Part of a small language model's weights.
Architecture: rotary positions, untied embeddings, attention and MLP in parallel.
Training: a variant of Muon for these matrices, 858M tokens, 6543 steps.
MLP neurons of a small language model. Each row is named by its layer, matrix (down: output weights) and neuron, and shows model dimensions 149-244. Each number is 500 + 25 x the weight over its row's rms, rounded and kept within 0 to 999. Numbers have three digits each.
A block is one neuron, or neurons of one layer that tend to fire together. Before each block is what it responds to, as a language model described it from the Wikipedia text at the highest values.

Mid-word subword fragments
L9.down44:505512509516515490473497511535546486474479476476511529518492525462456459515489466489505497490465508508515477457476517456527492496483445442436474472485517473530504489519486467485531511470513499472474486508485489485473529491500479491475489522537535479475478483529483510468521517499475521513
L9.down1014:519470494530493492516528463502520514474524507487474545533483496519502478523479521516484503515510504541549471471473550497525526478513499510510491447488526523504514515521514485506491467495509545496508513508495507455469517488536490485510499499526455524511488490455497505487500538490492524468
L9.down1107:506487479504501480526492512503528460483495471503489464474476524475509491474528503489474474478482518491506474433492480512455464535493538516505567488477469465498491506490482537509473492478462483484467514497525465450504481497474493519489498504531504545515558500467508498464480540529511508470
L9.down1351:505540467435541476521458475488530479552497534497506482515430488469496460536463516532486512506476459511489524497489550515505471508505506556492466482510559431527527517539488485475506538541517564496531450525506480487515552532531483524512516496511506470521499444526490498480489499468514515452

Person role nouns
L8.down1531:480507530499531507539514471447510492559456493502536508477454526496527481510505471503507475522490468493511508505535523505507505515500504484494531563464525486470499497545511478510491492510516514490522518521488526513516531505542522532526484520483535465467481440514491533492524495540493510503

Person role nouns
L9.down947:545457498457506516523460538519470484514468453502483528517511479519459524487500484524510540521493478506526500515503475552492484477510483529513481507539520488468460499540493448476472516471521541477535511481476485522528521524523490529508499507523487520501500487493500520501481512440488481530
L9.down1153:465522492493521488489540507479458465537489513526515461496452523496479484526484443502498470507506493494547530520532509541511474527533472491503532564449496468463508487522502490461501483487522527512484495506495532450508542490522512494516535494466498490486492532512539527489516539543511528467
L9.down1190:494528529494556482493509506475503496517470483540529497471490494504507519464489470448493482528535505497522525553511449552491477499541498423511537531479497505458505533493500496501500498454536487472540539486522512489472516484469480493499504493530512499527482470490511501518531451512504503504
L9.down1711:502500529486532485512495508506489467508551474498518468512449505525464494472502555511478507519486490526536531505485554488513522489484518469482485511504491505530507526480519539551553517497486472487516507471531470502511514512493494428487510495507492479513549486496520495503512476531503490469

Mid-word continuation pieces
L5.down2:499476518518485520520523491505494448522521475500474504548460502520477476490519509537515503494512540518497533478505463504510492557506490508490511531539500516505563471528485583518515494523463502446498554497507521499488443497503496523470507495495531471516506488540500497512508546479501466540
L5.down138:515507533506514517497499516505480481519465515519509502505488532481482520499459535474459498488459516474496496517532501494510543537495508524473505459555514486472498495525473501462507486504536519511498471501476497477526489470539550511436528465522498495497473527510536517498519531487474509480
L5.down181:451454514503533462506497496485493489463496454509467503497500503518481535520463545506535499502528484528483497501546545549473503528469555502559537481493545491502496512543497524510506542492523532464487515510513519511536489523498484530493532472463515526464509507507506476480485508474507520489
L5.down307:468531512446484534484525484481480540514507494528472477505470521544524520500483514529508501443467531496514526486542523450513538526507471522523512496493468518470511541503467565501503509510495515537502460493507483480506501510507481472509554482513468493492489453511474491546486514532473491530
L5.down470:486526502508511519482519475551508471517497477471521458545512490493527545479531509514506445468542503486499501519529490525546497475457529472497473497508490500539507501495443510473472521465469481481512521555510468497515511498551516491469512491488506544485518508497528514486463500522496506450
L5.down573:515531507481476515473474498518535441551511497494495507475514460486466522508494512487459518477491496539449508540524523473502512530453499482487492493551523561482506496468517583500495507476499508552481490462530506521494491461519521505516493518550514535483451512565502462500509529478496499434
L5.down684:466500528546486517480456473467484503500501481509480510496470534483510530534487525493548505509491505474534464531488482492522506494503491467471509485530508517548524517483467500500464490479424494481524484517474502458526511465504498481494518501512486476520499524503514513500469545498498522474
L5.down804:470504514448522522473509523457549493475516501526435500540506537526496505535451497492529468515498477485512478501498478547463521520478525506461483498502530534481512479446493454475523480524551531534488459477499533532528538497521531536488517472509529526525493481474509503496484469541534471480
L5.down889:506469494492487489505477446503445488486497470521501441446472540503491474525503502472523488498514504486510525514484506505486481486520457574533525505522533463473495473532476538550491508498418562475503510488460494491506496491495460514475478467526497486505543511470482500523480478501525512513
L5.down951:485549515474495484562550504473466506490536566502484479497515481511506489471507492523488505469518457523530492527441539501533519528479487517466484542487517484484486486517474477522539512487463462486496511444515515491515538497503499577478469528527516549494454503513473517494515490483507461492
L5.down971:491539534471463513531453506466447505487552518493490502509489478501458553531498512482487537484496480542510480518530489493493514480503462484451476501468476545499498500513483518497506509530465457488519500510501495528529506456483478494505530501534492509518530494528503479539472510497455530488
L5.down1076:515513493459507487456485469509506495484490498473510516519527493515547499509529539495503499520517515523508498501494513546476500512520501527487525503500530464541451508485518538462525494534470470500509477472530467503515528508476444517518494511533518434514466507479491502512499471428477462511
L5.down1077:506514517499511522504510490481456500523485527497498489496513485478509510487522510514514520489471516488487519469500508522498529449531477464487487498475516472483523435508505473510502490504523551497526499564474527479448454487468466502535496484472503483469509512525492513481481541536427497555
L5.down1298:448512484455524518438543525518494480516527500453506505578517490521499491466456492500531498525499499506485493521484465493484494520531524504486465476472522505504503496496497518497496523526500572455467540508508461491532550517460492497516477467484478533486480517526517450514481507489506443538
L5.down1592:515486481535503470490468523529501498488479509517529480501545523491492553469485485530496511527535519470551533470471511501546501515476463470453538500510502502500490443526515516470466521507490435489515478519530529491467514475481507510491486491516524517472509487517483503533527474499510531541
L5.down1666:466477483529493492535450489531472498554486475510515527503563531457488504494480463472486459465496455542496488475482457512484531510506466503511502493508472523499516504528482517505484495477529463530487501460498472505486499523471487528460465489515485483475499532480519511462453494526486508504

Mid-name continuation pieces
L5.down94:510532519498502533442470471488498458541503489485456504521481483481518492522482521483482531510513502514472511470499476478508492536529477474557452504457491499508497482479515537492523510536502515520476504511506539532519495483448496468523508518477456476508479543495495491462505482488507525464
L5.down382:538510501462461506474504507487531509489515460525470478545530493477464535526508510470479503538434489471487506481462505522530524502506494496540496494470511444543526514486495525543525544531503483490526494475518502501490485524498528467521519482491503503505473516510500467466516503514450520464
L5.down404:502528493483467521502494526530532497487470491508532483535444482508467501530502503483498515457487515485473455496507476508484509483501538490544519480511530536542503458487548534481508541480505492466514537560493474514575477477518496519503489497522469505482482507515464507504496501483492500526
L5.down492:547482448500539511509497550502547503506488479559488492473494481543500476508509527498492498507502466480485493474515483510530497524474524548489557494528527447525512483488482473518532487450449496495479538518531516495469480519479560551482512464522524484489520486508494498485504509484470500458
L5.down697:489492504474517514473483471461507495526517466514506518542482471499499494470507477490482512517507451515532484497532524515479515510514529492483501538513502537495478501490534513494465476485468476532478543505498472490447541480510493472524467500497511485521477503515501529512519501463519502482
L5.down717:481476490481494480507515487460533462513509484435490481492488511475497506507514488517462546516504504530463503499489501500480510542492507518552478480518494546536521520495475499494501519503467491487504452472463534517516508532527512485506483462503523488514482437442521529505533463496507546514
L5.down749:470508501533521500514492462444531468514506494531505488520468524514521536488548470493481504533494487543480485485470505474501470499512476477503493528486497524475496490530507490499511457479463439484444505496491552508489469500525519508469500485515499489507505497512529517505530469489469484451
L5.down750:548483511526494540532447506543482486538520517473500518501478469511487498518496501481498491461482494539504508478501518482517521480511485529511475551513538476516514492486528515465552497512550516467491553491544501505503473520502518534486539475487479498499506538482509514508505508525471527501
L5.down772:513533518517502546490523450493456496546474509516510512492487500477504505498490517483448526537511538483501458486547521491495497492536536472518493481490504536448472469513456504479501492553497477482538534488489526539520493506488479489476511491501491514512511456521515509546506511503544471505
L5.down1074:519498459506464518499485506479525498535510526500502499439474514570538492520487468570519509492428501515486567549529489504456489534520483484519520449503506529501476513531553469542480557487478507497468486476514510497523452550529479508507498487476540487442507534475473460514493474501488472501
L5.down1198:484527515489516507480496527496444496525451519492504498511548509506461480468490471526458534503493491499478499506559464534518526493502493487528485450533485547526496508488528467515528551458477493458541484524519509512510485525558475496543512553492481521486491508495542505497501493485545501504
L5.down1317:495498502491503494508464531505518517473503534478511481529505534495506499460510490429534472472473528466514482495484482524523508513486509495503505508521468503553527504502488508470534506519559508498497485503561455538488522485515544458504501509494455534472504493478503534502471529516475482518
L5.down1451:498533523499495505508487531531537471481477466442501467484516468478497503500468473521524508504527536502457495486517501510505528476513472503533465504471491529503518519519477531494505464493478506498468527544480490481506451482490503468527456487502517484577529504476551518506526490468448420486
L5.down1576:505442500530476515501444514506486481536473498514524523519464517511488490545478511497521510482494492503544533497508563488521467527535480510540466564454496541509505495477479498445529503479487491527502490519538528510526517477526495517513531437533500510501514412522536497477508490549488488471
L5.down1645:503513478496524477493515535514546468476523489502524505520450502475464516487499412502496482544460508497482519488516543507482482519505524504496537534496499482422514503505491496482509489466489459511518516498519483490506504483546475498490482491514509505470551503504496466492541503525441483489
L5.down1663:507566540536474547550445455504553519465455502500548554529479515512457514446477485538512523445500504476511545528531501489535520508493514496520483488484467518513512508532451499489494503450495515451513499506493494474516489515530483505519504511558484455533486530538513503474543485477531470530

Abbreviation and decimal periods
L9.down32:489486527516477459500543499460544458517495470529546475488496469498491495474511516484538489496491526498455493510497493547507468455530517517552514493487489465481562487527486513516521481481489475494513508519501479486482492504456511479500524500481516464464497508521517517510514548526510453562
L9.down407:471531502473490528530490494484460476517501495524497441486506520477512495515471508521488538422493532497513502455492486539502477461511526500500500459530511476527480494536513489480479453512533487497498537451491506533524536495475510568529480520491514498515491480502472516513518483548540513496
L9.down571:484481497470534488497532510478531519522531452518481495486506495531503526550473524470480528478492507537503532495485507471507530514541491536508516505481531500505469472475509553464508501526505554494507509503460496501476507536456509472517503464548485505481506475487520513497524532486506488479
L9.down1207:465495491522481465472533516479494531499525510518504497506518496513506553480504486532501528535524492486515531512517455558502493546538508517486517521469455486543490521498511478471514523488522448518489468476573519514465471479501501482522479557484444517431501523470495528457495487533495480524

In / of prepositions
L8.down997:508508465491521507473510484505515510488514515466499519503526522493460554482503500540492475495465452488519561526515472518488546479489501510529503509557504508482491466440514509482511471503542564508517467477490490533485500515514527529463478506501497475520459488483469514513487509561539482505

Early word-piece continuations
L8.down439:519483524490452509524528558481479469523502510530532512525538479476508478514523497544473527491447494478501504499499505547521530530515508505506447527514541492486543545514482481532484522527498494508540521512504484462479468474514517474482492546524566488468481512517515496481496493480486505496

Person-role noun endings
L5.down46:499497480487545461496514499489436488528479524505492504490480486507493546510504498528489489498521493477530513487395494489522522490501526521542533446487528477515477503522505514503513461487524518532497457508510489506510437505475493520513512496493482497505550513507516520463461480528512460457
L5.down147:476483510481536500503530478509520499493475501486489463550494509502536495522490480512454513514515445492527502525522538496507486549508566511478496542512505474524543521504510492513492494501516465537525469503487506484493493503479520511559522493484480533454496463495488474510500552464501506498
L5.down261:502506500518563504470493489473452424558516479549497502502500518511532517500474511493493451533523526518488498501400515493519508534504481484519569489480516508563537480500493512464498460477485498540494457512525452546522474520488521488505518535516507525512537487474544506494460523526486501517
L5.down271:505496514477494530509551494493521511517476521508502475549482536504524497505502437478482474519505512513504540524483492466519441506490516519502561564480503471469539487532505451555518451480499501493532508514541482499504525476520515526505501502481472502493497482510471522512503528529481503512
L5.down371:523538521458510502552504473448476470501507509496522490497528536490507537511478517502509503473482527499503474505492529498468541495462424498464526499466507497515516513507468512502512482501511511506502430489514504476487547488481561495509509493514530477528489497483459496527479478515508494474
L5.down422:467514507478526517489527486498481472472487468525514457540488525490540522479451462522441466559558480466504519546438509498532481515466475532458557534476491504499529511513514477457499454479499504506501475542480478496477479501469491517479499516478500510501478475512479510486472517502508508490
L5.down655:525512498480526512495463469485493466512500511515537479528503536496481472512473471473510469501529536522499557496488513515507493510499493476493501542520481451494527474513466480506495511467484496505496527483537458469512533499512537503472484498500482489482512475534492539458542527572443528501
L5.down785:486522481500528511498511485497474520492542514520496524499498567541450533547526494468471494512489509535504490493499479469513472504519495494498507505535470536476481489507497521519519513479535511532503487521466473489477524495548479481481461495449505507489511483484482480484502498469506448501
L5.down898:531525475508528498498533488512462480480465461522498474473504468511478481496517462448490476506509532480466516487516513454507475502526558498472518537528479492469557508484501519514468501473505472540489492502497506483515501516508507484508493504487498443496484511484485515443541522514508495514
L5.down1131:520516515506510508513497485496482495517479474542528455529522521492511469532545452502508529526502456479499511546503494524532464496475503494497538511499523438472495509469460532520504470502489523518501515528527459517530479479541495543514506530550496483511505445491480508501505532505470497445
L5.down1144:440518492497498476509500456475502509501467512458508511511524469475499528498491552512500532496531482524487538499528513517513485518503518498503518543504484507520481512528487489462493506492514515520525495457518527448506473525484501482556464530505504480515456465521462479522493529504511455454
L5.down1254:514450488511505499517499489504483494517483497471464528509454521473512485488521495478500472484471520486532505466515542474477491494496513501516493518512485453475497464482466468503518528496496502509557489512489478488481474465500495524485486504494470513507494516410484502535525498565490508487
L5.down1296:471501482525520489478490486481508427538544529544514476509475530522520536489493489460486475529487513484511482465484511497501514528520469456513520476483523519548475488493471521503494466562478461550473496544487459509488464502509477488507511493547527489491536515487565483506490538467526517527
L5.down1566:488528501503497512498497455480506480538503489488470495513488545528501478504505497525520501526521506504548520484522507537519492481492478487518508494503513499529488450481529494547510481543488561505503553493487515521475529475525492492517507500469546470486458515520465520488518490524491472558
L5.down1608:420536505514474523519501522517494517477472498445521533524478515480474508515482469500480516471480505517505504496506505487564503479492473496487511471498513481504531522506492462464472495468522556544446489486524526503473490525534473470493514468462500508472530526480526514510520468529516485486
L5.down1743:484509494494506494491522454428475488516478477528546483472462569511511487500490450504512493510516447522497497502531496512521486498494465481511504499506510500495505453540509479501481516533526484518542497514530521549479496503543488564490510511522522557489512455490515550461524495497503475465

Opening word after bracket
L5.down16:486488486521512511523512493532477525480515490495529513479470553502489465496449490488516526535428470459521499506529514515493485469521502501494497498515463490487474522495531517458524480520534491526476499495511484513516465547439493423557500480483489486464467503544484522490509498473517493498
L5.down37:488498529451512487496520502481505436477535488481481531488511490528506477451510491515480536551477467537500539499482495501491498443462509497510510465464524507474504459503471483532521544461524487505491487480512515483505501462496459495516478524457508484481505512464518527520488481495496515524
L5.down62:463508460505512509512494519537501545494500513457521510477528476458471514491499500516493550487460550488511516463517504494460459500503514499514480467479527509488501457493498545475464520548531519480511484479457513541522450505500551525510475516518474499505502522509496541485445481535530524477
L5.down155:469545502478457489512481504474501493532517487479482501521513547479521532502492505515465526533487421482450488506485532495529488482489459543488512494491515505494548489498478453502522498540484451469501521490492519486511514508519549505459526475494526524531485492506480514512484506488527515512
L5.down158:466550459489495550527502506527511495494519499453487502454536481516497459486492447475489484486514524503519499546498490505490476494474512450483463506494489481476539527473499539501491520514518499501461489547486484493498478483470518475546515445474495494556503493491473570489491465435494529519
L5.down290:523480504492508505515446502487526518484499498505476554474501533470486512492483509495525502496465512523482497459546483480527537513466474511508501516488457505514506495510485464481514513541527493469447495467471481500530471465479505489501440527494503440495476507487500481525470449500457471512
L5.down306:504500514506529498506505518447504489473514514472476532545491496453484516461424481489477491473438472526489495541573491499469526495475502466530473491483506483524544544507533494483478486522501508521486533501498469465524489489543496496495471497508503485490496490526473511504487492466467490490
L5.down332:565510501523494496477487506519489519470530527542461516503544518554496493503489483490426492503530475522526491499503502496479535502532505519477504485507488489448485486494497526533471516491459506541481479480508543536536451508512529532500493483501465501538467503476501482529555484505510490511
L5.down338:467517472547506524487488517473509474503536504471527497543498496507461513545512518486524475541474511544517493523476513454511507514489499503512521495491495538486535516554514524526482496494509498432516487484477534488505507501500514455508509485512495538500477537496516510538469486523494530500
L5.down525:517558477544546528490479514469507483475507503482482517435461538507488482464499483465519452468515541479482519522540502487486527481498472489470520516470496479483543495518516487586503484564492512490493495465474491468505510500524517507494496531483537476507512523493414477487490483527467497523
L5.down741:462454499512494450523540481513508474504442489498481537508489533476469498504506519445517510503511517442524512521520498495481494513502519496516509487515481512524527480540507496473500547513503502504498484527556480475482515506502482501527494502474491497466423485508504506507541511522500486506
L5.down969:540552510544518484488444519520462522470494495512527484518501492479500467491511531486485503490492484547525491517512467498485467507476488479470523471470488510472501520495514496518475508495512538495501555493557486477475507445524522472529519484538486519509473510465442525521500558529466502448
L5.down1392:501523452499524501466505512460517504508501540527501488463536496504472512470509484493529508525518499535488503496491483499474510470505464497497490479510500493530473547478476514510472512486524511478495522515473464551509460471483472501505501513500536485489517495497469523499502507538466467488
L5.down1553:561526498477487522482464485509497486485488529516461519506473520493536462475497488524501437514482538504500521519508487450500484469496539503524496505498516519478497477476523487522461493562499507484478509517523553506496508523541509488510476495508500496489510504470500520510498544501500513549
L5.down1596:502498500492511487519520511466514525469491513517513510532511495507474483464468506515518482523487496555493468466510501517507480460526478503519514501488515515485516484505483562501498465500498518483525465504553430475488493543452499474482483508500477501555488516433465528515497504524514512474
L5.down1681:484526482513501536472499532535525539493486477437544528524495518521514498526481495531497488441501525533511536510506491497509517535501470481489480492496486482508523569475515480461515494524504498503485510485532525445495512541545471472509493511478485499511509496462507512521482496503500475525

Mid-word name fragments
L5.down134:487484508493483575517522529513485482450497532515526526470536477480499480494499542499474527485546507496505525530481505508521487549543552511502527533460482503463486516519464487461526498498468499525513487502524481493497444466467504495465500494528513526467474502518504473475502516495442459487
L5.down354:560495468513487535498496500499507536510497511455520555489524507516557485505465510480512522458495476456458475488508513508488530511499495510530471475510544529476512466478464472479470485529484528510479516502481504502526494474489544494524505492530461484477471534467460487514507467536461510495
L5.down385:477453465529509539520446500519482499538456496485497552477499515497453482550509510491518497519482481472525548525500556487538501483505505499492525533491495502502503515522463501490485520508464480489527533515474494506504502534484528494488537472476469492467506502494551477496489483471431495545
L5.down666:483498493465456492497463490492485503499511492562488475504482487481490525498500489489507534495460508495514505475500464546488474545495509525495467509526503508515534477526537474488501489493447508482479508505512505470526467522536516489518529506529530532485491480491500492493493541491463489488
L5.down673:528518460501501513486493510519516472506509507503517490518498490492537534584488529492483435481470507513476502490516505499519490484530515506495511513499448517506479468518513471524546472516480463492499493505541556476479542474485462480526535488564530490487482470443521511478534458508500486505
L5.down783:513476492483548508488497530470486540527476519473476478532516490478527552548492522500520520499518475492510492478501483515513474535488539489521523477499474520480482506484482455508503509524509476535530491439493460522531461499502494476453449490444532511529505498503497499441466506514507471546
L5.down827:506506485517502507509519496462480470491474521465470506482503491486540499474500499519473491495478505485460476477511529497454549446510500504493517492473480558496521453502504497533509509498431523482530511494473492473473486497488486509487471563502463506489511497478490544465515491494538553502
L5.down831:518482478513513510509504479518506472464544502520459500519535507532527454486495520512532465517492497519519491512480492510523493549511469482516517498520473534512481500518508526496498464488503546497502469497512482453513506505447491504486468561469480464519488477444485469486492488516486468473
L5.down1060:511523494512489450492490505487505501530493518446487515561517484484529487552483500550499477511500489507498471526524477510458553485473455483501536529492532473498523470486538525475457494505537478475465535447486502474560471501481481546487488488497510481483506500508488488512501530514490525499
L5.down1070:519504485449532536520518510516521535514509474498482480498514507485505449454492479449509507447525499482505474458471433513497536490526450476522476489471487468509498529509539472484539519441526496463497490506498468551495517494491504514543475485515470496483483463488544487523527510501464488537
L5.down1111:511505504464492485525507455526484484506550491463499524446516506532457455507499529494472491511456504530501544493487498495550509474558504507481497510497508500504530532522524514518479502513500522491476482479458558498492530494484497517464480464551505521519528508511516454487515480473470489505
L5.down1281:457498443483489495465531538512489476484485460523463512521506464554537460524471544510493527504496453504496489464518477514503527558493509519475479497440531484474468492493442511490534507522489492504490510468533510530498496521515496511468469513451441444545486526512481520515534429500504541492
L5.down1456:540499502507491507473511463510471510504499435468502479553498482538507525451515507470501496482504509508527489450531536561512483451481495518515492507500500527503504508520488472481471493533475539536493557473525518486536484494480549531456520496494463472479521455500519516546463494506490499510
L5.down1647:482473470456480514503495483514493521524493516538506516464541507505535474472460505509491445502498517513495505465519504535482476498493493477468498462517509505557502511499495490520522502463466530462499479493480533537521492503495488458524502511500463512499488479520523452477475518507482493514
L5.down1697:564519546480508535504497506526493547493470512503465490492512509524519502518535485537488536504544541518501500509498536505519451494473484503494483517519509525493484517491506515458510518515506504533510481519508481498532502468499537542480516505488502521485465485512465452486502464504486514508
L5.down1731:513506493464489461489509502483484515536514475485502475500518484491528496500522473483477446481493480488547517455487553526476487542500533519534456471547467482466494486506499535532520492529498495519459517528507516498471507498491499494460546540483491492494497471513496514462518455524519471461

Mid-word foreign subwords
L9.down60:518521481534445498479538490513485519511500537514480505515524498531473453504514470536553480504476467457515559477531445525506529458574486504500462532504507447519511479529497501501506538502497531525502509506510518474517497516488517472538507530505443440511459450451494481520521489532462537522
L9.down217:521512490535486466508510477551505507503481461518489495462513489507512479493550498508508467497516491476468520522505557494474501513519500542492492540484482503508528504536520492488522508509494505527476504483528476526494531474497480508477479519507517497510498520520544483457514530472506474489
L9.down420:506543503531500521502482490531517494487484506460487503502518482493499458512495453537475512524545498516488498493541525457506523523494521483471469486439517509521537453513510487524478573484499505513489522507505510464525461492475527518522475438501506488510530472499535485518520503515523505523
L9.down864:510529529463529484531507524511502521505481529498510528533489469534530507497521512500543496488486462508498468520491527487524509471489499482516462520550507491515491475476491513498520489447501470484489487472466499515520481457509494480470486510520511446522487425536488503454489518478502492459

Name-internal continuation pieces
L8.down1270:491545527525540441494469517515476551511505460484516460479511527507521469543526539471536530544527517488524493459541488527516508486484492485526494499539511490518466484500505505487491555520517467501506543516510537520502474509542494493509556510479456513463491505535516473481484500509466503430

Foreign proper-name fragments
L9.down327:549497530516516501513476501514505521490537527445498501519503494536507434502515502521541487504504492483532477504496521528504499519535493514496446496512546479498516480509502505513506530482444505511479527483511509529521488516474497494482492529482501492460494479496497507505521500504516492521
L9.down471:503509497482495493474503470455496523502463518505453511435488528519504455470456481518503484480529497459508499465495486536502514496579487571552469501494540504484498489481476506481535511479477517503528472511524511541505490504479507486450542561495474478504485503468474444548520504537471529484
L9.down1044:526482471528456484506485515452502501509494508522498535480540501519490485508511484470532500497510486485499510524535546541492545500482510495467503507495500480505472501498490505506564500439502500520531513544548495480460485475478490495515512450460505493489492489519507509517506509521508515544
L9.down1095:468501534487441512517487461448518468494512507529498506473489497490484481550478498524499488525476523469478495484508497503501518538496552499465497506511477517529508483550508514494525483495465519469504476493458533462504519536464512530509475557531537492511460497517519482515523509453504512481

Mid-word fragments
L8.down932:499514486503522489517521508490518501526518522482529500511472461519495469476506523534489460492496499491485486527439505506484456477475502512492464498525539495482498497467499472494474540489511469516586512505537534549492491542491497516506488508464525513497505470510464535506470493499488502505